config.toml
n_layer = 10
d_model = 384
n_kv_head = 4
vocab_size = 8192
norm = "layernorm"
rope_fraction = 0.5
init_std_qkv = 0.021
init_std_o = 0.00407
init_std_up = 0.021
optimizer = "adam_variant"
lr_head = 0.0358
seq_len = 2048
steps = 2818
MLP neurons of a small language model. Each row is named by its layer, matrix (up: input weights) and neuron, and shows model dimensions 160-287. Each number is 200 + 20 x the weight over its row's rms, rounded and kept within 0 to 999.
After each neuron's rows, "fires after" lists the tokens most often just before its 100 highest values on Wikipedia text that the model never trained on. A number after a token or word is its count.

L6.up768,194,200,236,190,229,231,186,169,195,194,218,194,223,190,194,207,189,200,214,206,198,217,215,214,215,227,218,231,214,200,221,185,234,187,213,217,219,201,186,213,245,183,211,225,230,209,187,224,203,204,214,208,242,181,168,223,166,192,222,180,216,211,219,183,188,188,204,187,151,171,232,195,201,246,193,184,188,204,200,211,220,197,193,184,165,222,177,194,201,220,179,204,156,187,216,227,188,228,175,202,183,188,184,223,210,199,200,227,222,187,197,239,203,197,193,195,168,177,208,215,176,205,182,210,209,200,165,174
fires after: "\n" 53, " | S" 6

L6.up878,221,168,220,217,224,235,196,172,254,181,140,179,219,208,204,188,206,191,223,203,206,160,167,220,219,190,214,221,248,221,212,199,214,179,235,202,197,189,197,225,241,195,215,214,205,207,184,219,157,176,202,214,199,194,201,226,221,210,207,194,233,199,211,182,217,194,206,206,179,203,164,168,201,201,184,185,203,203,175,217,207,213,232,213,161,203,223,218,188,214,195,233,211,181,222,180,169,230,184,232,214,201,222,202,195,209,180,182,199,180,183,242,190,179,235,181,225,208,176,187,164,222,154,211,211,162,200,217
fires after: " |" 45, "ength |" 9, "\n" 5, " % |" 5

L2.up125,189,211,182,202,214,196,203,215,202,168,187,195,182,192,214,193,184,153,224,185,185,240,217,189,186,192,238,199,202,203,188,238,232,167,253,231,202,198,173,198,205,173,229,218,209,232,196,228,229,196,177,210,171,197,204,191,206,202,182,190,200,200,194,199,213,188,229,208,181,188,182,204,217,175,184,147,204,175,196,210,171,199,180,182,186,199,185,222,181,191,225,197,177,190,216,168,190,211,218,199,237,186,153,224,201,243,191,173,191,196,181,234,194,222,207,206,202,193,191,177,219,188,199,203,230,166,192,194
fires after: " |" 30, " |  |" 11, ") |" 9, " |  |  |" 7, " |  |  |  |" 5, " T" 4

L2.up690,180,204,197,242,225,197,223,207,253,157,216,213,212,180,184,186,204,221,181,187,157,229,185,172,169,155,216,228,195,183,207,200,195,184,177,235,195,174,196,205,197,189,193,164,215,187,225,203,206,192,217,204,188,225,176,209,200,208,195,262,220,215,223,200,189,211,175,210,210,178,232,209,185,215,185,179,170,214,190,205,187,174,155,238,206,242,187,233,208,172,217,222,211,199,190,194,169,240,191,200,206,217,217,178,248,193,221,186,202,192,162,193,234,217,232,179,205,169,178,192,176,210,177,192,167,184,198,216
fires after: "." 25, " | " 17, " km^{" 8

L6.up1327,174,166,218,181,209,188,224,194,222,205,191,202,166,171,214,177,204,220,206,234,188,187,203,182,187,203,216,193,149,151,196,212,173,227,230,181,198,212,194,205,206,208,198,219,216,245,158,177,181,197,211,218,220,237,214,198,231,204,209,204,207,223,178,210,167,184,210,189,201,189,235,218,200,217,222,199,193,178,193,196,227,180,227,162,173,235,191,201,215,180,198,209,200,183,216,171,199,222,213,179,177,157,204,199,173,200,177,229,221,186,244,213,181,213,206,181,210,149,204,188,185,210,154,184,201,199,233,217
fires after: " " 23, " (" 9, ", " 6, "(" 5, " (born " 5, " Television" 5

L2.up948,174,220,201,196,177,202,162,183,184,177,203,162,207,174,213,151,217,201,195,229,204,161,186,196,206,243,211,193,214,193,220,204,202,243,222,205,225,194,219,210,189,173,208,212,186,174,182,204,204,188,203,207,204,185,211,197,203,222,204,207,211,212,215,200,177,183,216,200,163,210,187,220,202,186,152,227,171,191,217,177,186,197,201,195,214,210,211,205,204,206,228,210,172,182,151,238,162,194,229,166,185,190,185,225,215,191,174,167,175,189,181,218,197,199,200,186,216,187,169,196,232,198,133,136,186,218,211,188
fires after: " | " 61, "ki" 4, ") | " 4

L6.up1301,171,219,228,192,179,210,190,190,242,170,197,226,203,158,197,198,197,230,196,184,178,224,169,202,180,219,203,201,201,190,197,221,228,209,206,210,191,195,202,183,195,207,230,212,181,204,237,215,217,202,182,226,199,195,187,213,165,212,218,195,195,213,172,163,212,222,225,207,221,168,192,161,209,227,197,197,192,231,168,202,212,219,196,190,214,216,162,193,180,170,211,212,201,214,187,197,171,209,230,171,193,199,166,199,224,166,167,179,205,163,180,250,188,174,208,209,200,205,215,185,212,208,188,150,213,234,202,231
fires after: "1" 37, " early " 12, " in the " 11, " of the " 6, "s and " 4, " mid-" 4

L3.up565,167,184,173,216,185,231,168,174,209,176,228,218,233,182,197,239,200,177,186,165,191,179,222,209,195,214,213,218,193,207,209,195,207,194,207,213,190,182,167,249,209,193,199,198,208,206,219,185,228,180,215,198,245,180,185,206,213,204,186,225,183,216,202,198,194,200,206,234,191,200,179,170,198,211,196,177,221,195,189,208,182,148,212,183,142,210,194,219,211,184,190,189,194,241,232,185,214,219,206,196,183,185,182,212,217,196,236,199,190,184,206,237,190,209,195,195,262,197,173,205,213,185,168,183,231,180,186,215
fires after: "\n\n" 36, " |" 20, " |  |" 6, ") |" 4

L3.up1154,194,173,219,205,187,188,182,220,216,175,192,196,198,173,189,197,187,204,170,191,174,228,214,235,192,154,182,195,203,202,207,220,206,185,199,210,209,194,225,210,169,201,220,179,203,208,179,187,180,179,176,233,249,164,157,219,190,228,182,214,220,221,184,208,196,199,207,203,200,195,244,173,193,202,196,201,190,188,195,194,207,141,198,226,209,228,181,177,168,227,172,186,202,214,182,196,223,213,184,198,177,207,176,186,248,171,228,201,202,175,190,195,240,188,200,212,234,210,172,227,231,210,214,222,233,179,202,185
fires after: "\n\n" 85

L2.up202,195,200,173,201,133,205,208,205,182,189,213,184,196,214,208,192,179,232,204,208,152,229,205,231,178,181,248,203,189,222,193,204,184,182,212,170,211,217,213,186,215,219,225,192,196,195,216,207,179,185,198,247,214,214,210,250,194,183,200,228,241,200,179,207,208,228,206,188,195,184,175,181,195,210,168,198,196,182,227,215,180,201,217,197,188,219,217,216,194,214,185,164,161,180,212,211,171,195,219,185,205,191,173,183,212,189,176,210,175,186,190,221,218,195,191,224,210,188,203,186,141,185,165,247,237,178,186,240
fires after: "." 54, "ing." 4, ")." 4

L6.up880,200,195,238,192,148,222,184,198,201,175,230,173,210,208,174,206,212,178,182,220,209,156,212,213,187,203,213,234,197,199,229,212,205,204,193,160,206,182,208,209,245,176,214,196,232,165,210,216,198,198,221,244,216,194,193,210,218,154,214,147,216,179,222,218,193,198,234,220,182,158,216,161,205,190,195,175,216,180,164,223,212,194,179,201,207,193,201,195,203,197,156,191,222,209,210,201,193,194,176,169,184,204,218,212,214,198,189,193,188,215,195,212,188,208,198,197,169,215,160,199,180,226,173,194,208,196,194,189
fires after: "| " 23, "\n" 14, "ength |" 6, "erson" 5, "|---|---|---|---|" 4

L3.up351,179,170,220,187,192,172,172,188,221,189,169,219,208,220,196,180,198,199,153,208,182,173,202,222,196,149,215,247,212,216,190,210,234,206,201,221,211,209,214,197,200,180,173,203,204,239,207,181,201,195,224,237,199,174,180,193,212,201,206,193,178,204,177,197,207,251,217,162,206,196,180,187,169,234,189,222,207,208,184,203,210,183,191,178,226,196,208,201,169,212,266,204,203,175,232,218,187,205,199,158,217,196,208,183,188,190,182,192,189,176,180,220,228,206,202,202,144,214,202,202,205,173,161,179,174,204,194,191
fires after: "==" 28, " ==" 18, "===" 13, " =" 12, " ===" 8

L3.up357,193,214,204,241,180,231,211,190,171,184,228,211,158,210,186,220,218,162,165,158,212,180,207,203,190,182,191,199,226,274,208,170,224,194,200,171,201,192,233,183,205,195,210,207,226,201,172,196,187,191,201,220,162,177,200,225,214,200,215,189,210,195,198,185,194,220,207,164,198,205,211,179,188,178,149,208,159,189,195,189,194,179,202,211,197,182,194,234,195,180,201,197,186,219,182,216,210,223,204,184,173,190,195,234,191,200,202,183,204,167,180,226,196,217,201,209,236,221,191,180,231,210,171,214,181,203,192,179
fires after: " | " 25, "| " 23, "en" 5, "omen" 5, "M" 4

L3.up926,188,212,207,182,197,193,202,206,187,174,200,191,189,194,207,198,199,161,176,231,165,201,202,190,199,194,193,181,195,216,221,196,170,209,184,242,210,212,225,194,203,181,202,196,163,192,209,155,171,192,220,222,180,216,168,192,234,209,218,185,235,193,183,214,212,190,202,212,183,170,206,202,196,164,220,202,188,202,201,185,188,207,200,174,209,247,188,176,160,223,210,192,210,201,205,203,212,215,217,197,217,187,210,178,162,196,223,178,202,164,181,186,216,203,188,201,219,190,205,176,164,195,206,165,197,230,234,217
fires after: "q" 18, " " 11, " (" 11, "1" 8, " £" 5

L2.up1363,213,171,191,204,188,210,197,187,201,196,176,221,178,163,205,173,180,186,169,200,201,206,177,183,232,216,198,180,184,205,205,199,178,211,201,205,218,190,202,233,171,179,199,209,173,196,205,196,217,199,183,208,189,204,173,173,195,197,214,202,186,207,184,178,182,203,212,203,217,204,200,214,191,199,231,223,206,216,189,192,218,204,205,178,251,189,172,150,164,203,232,204,222,215,204,181,192,214,186,142,176,221,201,174,180,156,151,183,186,167,186,231,211,186,195,217,214,198,227,225,212,226,190,195,220,241,221,201
fires after: "==" 32, " ==" 20, "===" 18, " ===" 12, "iography==" 4

L6.up849,190,199,204,187,196,194,232,178,175,172,229,185,226,168,200,224,226,168,208,234,182,198,225,221,190,191,223,213,206,194,205,199,212,160,193,209,209,190,180,191,219,234,209,208,187,201,214,182,199,197,220,184,220,156,179,199,217,178,178,195,221,181,218,221,231,228,221,218,194,181,199,211,186,198,198,200,185,235,168,192,197,160,216,203,201,186,218,200,197,186,181,175,215,183,227,190,184,182,181,165,205,210,215,212,209,220,182,178,190,166,195,218,206,210,211,159,189,194,212,197,200,182,181,216,199,172,227,212
fires after: "." 47, "\n" 12, "; " 9, " | " 6, " / (" 4

L6.up39,158,219,216,196,228,203,185,222,202,180,203,208,214,217,195,197,181,220,197,194,182,204,165,174,193,184,214,205,199,228,207,195,183,180,183,224,223,146,229,204,221,183,253,196,205,209,237,205,228,203,229,191,175,202,168,193,167,239,185,190,189,194,173,217,227,181,207,171,187,176,189,141,165,212,221,210,198,188,181,200,209,220,196,171,180,180,201,190,174,184,214,211,199,232,217,181,224,211,177,204,190,222,213,202,211,184,182,188,187,176,215,211,190,191,215,228,195,189,202,238,181,205,195,193,217,178,230,202
fires after: " | " 13, "| " 11, " " 10, "1" 8, " | March " 4, "25" 4

L2.up281,183,180,208,204,184,182,186,207,213,188,169,189,152,223,184,207,200,167,181,160,204,228,206,194,160,173,209,203,213,197,190,202,224,183,183,193,202,195,210,220,219,231,212,150,249,175,204,202,190,198,207,235,202,198,201,209,173,243,177,223,195,203,200,200,193,178,223,176,171,160,217,159,207,184,208,215,175,150,223,168,210,167,216,206,208,234,203,194,191,217,181,179,223,235,219,222,181,209,197,168,245,190,226,185,178,171,185,219,191,198,199,210,215,224,199,191,238,222,167,200,203,201,178,228,191,220,217,230
fires after: "\n\n" 100

L3.up1385,205,180,180,216,172,194,213,171,225,192,208,221,231,199,184,210,227,200,201,198,182,205,211,211,204,201,204,160,204,228,184,195,232,202,190,210,198,194,216,198,210,201,218,189,193,203,202,242,172,195,191,198,191,216,213,181,182,185,216,203,150,178,236,185,201,220,250,189,176,149,220,217,180,232,188,210,165,202,208,224,187,197,158,240,212,194,191,203,190,194,188,210,233,203,172,181,162,234,204,221,196,208,184,198,251,192,186,207,178,177,195,178,216,234,197,180,186,172,197,212,194,174,218,191,168,241,185,213
fires after: "1" 56, "2" 19, " in " 4

L6.up120,185,209,212,225,198,236,156,215,200,161,219,199,175,186,200,200,156,204,191,148,178,195,198,213,185,190,212,208,193,230,201,178,188,149,228,185,190,167,238,239,221,192,209,195,206,204,233,195,217,201,196,233,182,213,191,207,185,179,179,187,166,207,182,184,227,197,207,233,217,184,217,165,188,221,208,183,218,211,203,219,189,191,200,188,160,200,219,195,216,185,199,173,217,225,209,181,213,208,194,201,218,195,163,193,212,176,206,209,185,197,195,225,244,195,201,201,216,194,219,180,183,215,194,220,212,192,200,218
fires after: "." 26, " |" 21, " |  |" 7, ")." 5, "s." 4

L3.up1176,211,174,164,212,197,214,190,201,192,200,216,186,197,204,197,212,197,214,179,232,175,210,198,194,196,228,233,204,200,183,240,198,201,210,200,219,227,195,239,167,206,196,205,203,205,236,212,153,232,191,219,184,195,188,210,188,213,205,170,167,201,204,205,204,189,178,217,194,176,198,233,185,228,174,219,228,208,191,185,229,223,199,161,219,189,192,213,232,188,202,211,189,181,176,190,209,194,237,210,168,200,187,222,221,262,208,152,213,187,178,206,181,232,204,192,209,212,167,199,207,171,167,208,212,187,219,218,192
fires after: "1" 75, " | " 8

L6.up474,199,192,231,208,215,227,203,201,216,160,192,228,197,217,190,201,201,218,224,183,174,249,237,201,212,205,203,187,182,182,230,192,197,193,207,184,181,217,192,188,218,227,196,185,179,196,171,220,191,181,171,208,177,177,221,191,187,189,223,233,185,212,185,206,246,193,246,203,209,199,172,172,178,158,224,221,172,205,172,193,195,191,191,215,194,199,218,178,213,234,170,188,202,201,156,184,164,213,179,206,214,232,191,176,193,159,153,170,180,152,210,196,241,220,204,194,240,207,175,216,207,188,188,181,184,215,192,230
fires after: "uk" 21, " (" 15, "1" 12, "8" 8